{"n_layer": 10, "d_model": 512, "n_head": 8, "n_kv_head": 8, "head_dim": 64, "d_mlp": 2048, "vocab_size": 17716, "activation": "gelu", "norm": "layernorm", "norm_place": "pre", "norm_eps": 1e-05, "positions": "learned", "qk_norm": true, "attn_scale": 0.174, "bias": "none", "tie_embeddings": true, "parallel_block": false, "init": "normal", "init_std_qkv": 0.0142, "init_std_o": 0.00317, "init_std_up": 0.0142, "init_std_down": 0.00317, "init_mimetic": 0.5, "optimizer": "adamw", "lr": 0.00186, "beta1": 0.95, "beta2": 0.98, "weight_decay": 0.12, "lr_head": 0.0054, "grad_clip": 0.5, "warmup_steps": 248, "schedule": "wsd", "decay_fraction": 0.866, "decay_shape": "linear", "final_lr_fraction": 0.0, "batch_tokens": [65536, 131072, 196608], "seq_len": 1024, "doc_mask": true, "train_tokens": 729700000, "steps": 6305, "dataset": "wikipedia_en"}
MLP neurons of a small language model. Each row is named by its layer, matrix (up: input weights) and neuron, and shows model dimensions 341-436. Each number is 500 + 50 x the weight over its row's rms, rounded and kept within 0 to 999. Numbers have three digits each.
A block is one neuron, or neurons of one layer that tend to fire together. After each block is what it responds to, as a language model described it from the Wikipedia text at the highest values.

L5.up361:536511528529470481426524470517537433481500445479573479524478515537432461517499532491415416503474483489447495539471531452532600546456492384480465449601502534559553556546434487448458430521451636509507510612528500483564576487479524517430458506497463500460561396456554448504496493521506536502
L5.up529:491515641510580493600456497455440452540475539447498530544512546476519453550599473521443452346528500550510450549550481481454525489485554476475542495557492495512556459509544498540479486518595510518529415527440456494510540621512518531418464445518508506528498483431530571460517474564499469446
Description: Table pipe separators, mostly closing a blank cell in election-result rows like "Total votes", "Turnout", or header rows; also weakly mid-word fragments like ag, ug, Pot.

L7.up63:534638534548548573488514578559461492420456558471468511505595471580511493414526567542405541487484469538585427462540522513465482467542545505424473475478466467454506514534483567533523467511542510413550483534551399484498557429411514500470542555505450515467518503551542535487502528548542525639
L7.up132:540439503564503458512458569546520433496553553448456644508535527394557410487499489462379443397451456512564464433436466515541532468507513490444465512503432495529520467542528462627519489487586562423456443454481463478551663502376548529399576565610569436515484511461602643481474541431555525527
L7.up204:493384473567560516626437507491449506532505475485453562466506602490468540479571508523416440375553495470555475426568416425552530436543527395468378486512492473548499440537436551578520594426473454475512475473484461526516535502476582547554550552566511531528473470440555660466497452527503493479
L7.up421:480406516487542434491518541466507498534536559502475495498523554478550472515534531582486441446560470442514340391455433503498468395578548434450431519491433500555454412478516505491533521555540484452558456563564501484572595480466508508492602463450515545458479479511461536490502434522491562471
L7.up767:534445534558562459492453547471542510572546509464566578545534496486507516455544548542488555499442541523534425487520511445414460504568526525414492633568487480505449503567565546558541485531555528448491394540498458464563562527396532475446545488545587518460508524489476473506496482549614602578
L7.up840:555466502490538525569532436478489459537504436458521512518391538441437509429543505634456512510426491550472524504552486516475551502515608526537498463500444489604555548487413484540452466445494515477537408490574463502554526531533518553467509479469536448488415521483467472457496499434574514508
L7.up850:580453489534547486543517514531567435514474515434508515525502466467393489494555615524458517537489408510513518498480513444538542550424497465551390525425416457513472506545490568533486590540475505456535448519422414602509529449490465542551545477447487454473453438509594516421523575514490617535
L7.up1586:480423517594567525494525588507523532499487472493500585483490543473487501493507416506462561483532481511485439461561465530557491427558570482426434459571418495509514476507492467562552492492531498467515428490439418501512498535379547506420492488524491449504454513484550552425525517535485526540
Description: Names of countries, states and provinces, mostly after a comma or "in"/"of" in location phrases, e.g. Pella, Iowa; Santiago, Chile.

L5.up318:545540550571550512559517528550541552467470457546579499571572518492467490562523498446408528525531600490487475554507492512455583452497508518548497658550545442592490454546456532564497501598521535484453462467500526486523552559475502507512464509489478478535613480389501525414494400444448553539
L5.up1591:522544580513500515546499530413504409431478420487545518553523541521504503501561548481462494510460560545520502467503504567442639435471556536490496532525531494591531459553479481501492511454462489458502425562516482555573559502446542528545461544543491492387435487396472602580501558533507471463
Description: Pipe separators between column names in the header row of Wikipedia tables, as in Year | Champion, Votes | %, Date | Visitor; occasionally stray words.

L3.up440:561564474517486569454522580572499491545443513467431501547556476550437485520582496548381519421412457501547574492410499472468492485545511495427462440514407496541559518601437477438581503448473492562461489530565478533500586537470526519475478503441583495419422587462524588407479479544581576653
L3.up594:551526510511427510539599598510556495571465506491477521489524539560543383519528412495473453528503422457600520518500515594609537475502458474473479474459546472497476580538461535479499544561505483446535459532560497514515569383382469485509540473353546539475477440527512524426492520565537571527
L3.up1554:484426542523472489640578545482536412462590470584480539485518498428507613567561416600497459464487405407524480605492511525470534471472419521430393485535538449519509474570460452516538512537407560576520500470503476450511570526457379567422517540436594502521459569555504582445496498482527490520
L3.up1937:555528525474515550513518546510558514490474490403519467558525465506439476535492511551430453562488430542561500543561539487499477469501460476400483473462513530549520551553465539480483507518533533526552450467425520567498532489441490549465464520460569449441469514516523493399494512529614477621
Description: Names of states, countries and cities, often the second part of a place name or after a comma, such as "Pella, Iowa", "New Mexico", "University of Michigan".

L7.up50:506488573492535514494544523507583532555482470456490509522466561463565457558453489460496537447481515583488445480543539497534553465526428398535473618449540490457461427508512520510491500468591416463590475485465547501567540470553542562530495554524408548582493473485582494448545546556480508528
L7.up74:464580594512473579521577495499478481508411464514487495473533516492597523555493505465513519460504491462518417482503487470405539504494371527549576531458566433470467503580533535434477455516533427574631467467503461522584626499513493517490462535639521527520407493504517456524526555588514410481
L7.up275:480477515470506457505601447429513438525458484497568508536440492495522474585473602607518505569529508514592473495517454519468413407498588417507447554473481544462509471564472510547494522483520420642578401587447500428581496512467458446428506545503581483495470570521488396610473516559566466505
L7.up454:529569558460546444431558516463498515525547510588583419474514443417411555526422507491496469518404488530529507478492527492426586395502457352522426558537496541465548525579489575567449477459517455553564412649494489484572539462534433583416478480550437511567453452577552502496502498459627545388
L7.up469:524482519518498556573512458532536359501504464534521566533537549416474592580516466454501440491519480452445437551544460492425492409474519489484464490515628429536537551526534588535542433447592423509464434533460462517543569541437465511428477507482506516574476453483485564646500448464504458426
L7.up486:505487550484500464461558470490507586508520462484558554582523524505448441573465551491501468456489494503485511439478522441492457458465516501601463522511576512562513540571467455489466494532535569512502417564529455561624588521479521558500412515541480570496543468377602535438513538496542516509
L7.up891:501508536466509506589540460410475487464461470433492567449525456479535464477571515530496484427545505513531496535529538552386531484521412436531527593543475508511497455555490557482602520434437566589498493565467526559527568533531490562461471587455464476495497504544428518479539597465545507490
L7.up1041:476471401485497539552538408540494508448492537518524500549467486429524555557453539506495414416579402496528533512463487466487437495458378606521564506444527425479451441561446505450480516512558465543419507518475442473574543577473511469484436515525514509560529437457497485582537443558442573490
Description: Fires on verbs for someone's job or activity in biographies (worked, working, playing, served, graduated) and on header cells in wiki tables (Party, Source, Title, Years).

L5.up166:425478457539490541397557556600583492434577469366474558427470564456453544599491418529441480439519507440508422487568495513527556420533527450466477468469510532473555405548467496554554516442563546534459426509500444506516498426376557575488538465518573515409447522465538520429515489604563478506
L5.up355:490528503459501579533537579508510447530498428485422536548468428451468493601561488510507447531459411504487454541526459516475509470530439526444453569422543595449512404606461540494538506520571477522446493553452453514516516449466483398430550548532569480447489506491546488455493389506510464548
Description: City and country names and their final word pieces, plus nationality adjectives, such as Paris, New York City, Bulgaria, Hungarian.

L3.up192:548455599487557492502485457480491499572488498502562576479457421432455499612526627525492384483532482590500421541567530509497437485482505423540495546487544466483465549522454494467495535539610538435476477464478582490559562518538453524416467515454516468469465431512471467617514539523577548566
L3.up586:510482463491458508514516433580445527513484510474493510517467451458408612506509532431495539523502461541456505618493480519484442497511431484534528459551510523504410498517546588500467461500535466524429513555554484443510499510469519379507465475438455455509445536525564516492535402454457493569
L3.up1579:458463625555571433535564471471568509586532504495607442380497455513431461477641503517439469391550473572571555428516536502495447489529435553520479524545543520583510466522521530387478588560553580411500503559451558548563598481520492519564448458485514481529421449506509469502564514523607518478
L3.up1835:535526624499542471452573515495558456559479506567537445457490452468476550480560520525440506519592548492497438492579502515497457551494525440472507518521566522526448519479439573458485511511416508488573492588465540542535578516458457438448561443538447482578476408540589527529544495501481544500
Description: Word-initial pieces that open a longer word, chiefly the negating prefix un after an or his (unthinking, unstable, Untitled), plus === subheading markers and or, than, no.

L3.up172:433522642498515525522548510508488509475507446403647504645479524411519393605534597491342446592429499573530427569588526581530541487451516378474433443513464509527504463551618556548457519499496537531523489627500512520511534533421493505485496483547585498489451394552494420505517551500446526572
L3.up700:449450478567586513472558428459526540490606505493637391410472540456439547493463387505420504437536514519495410551562509517493563547503427552506486484549468522548484544527512538570465588481502578499517506534525402527548572463565445590532538550535420425556481440483460587435531523539461618498
L3.up1517:625561524597621502446540514618546482464513476397477415519489498464474646446464478548474401492645435510477399527520527511521603486436517560529536465569400488513526529482490537545477499488523495516588435537489509536507507588428405609467540500554529573499553462548515465494553514444496526472
L3.up2030:398541484518532558442510511555455451512469459500475514514451548454584463482527563488432470441491426544481538485521532596510597500502481553464471517524590505527441510556448493485526555540461521436533482541446531492504580426504469596493451498501539365417608462430531585420498479403457586525
Description: Pipe separators starting a table cell right after a space, often where the cell is blank or its column is unlabeled, in track lists, election results and stat tables (| |).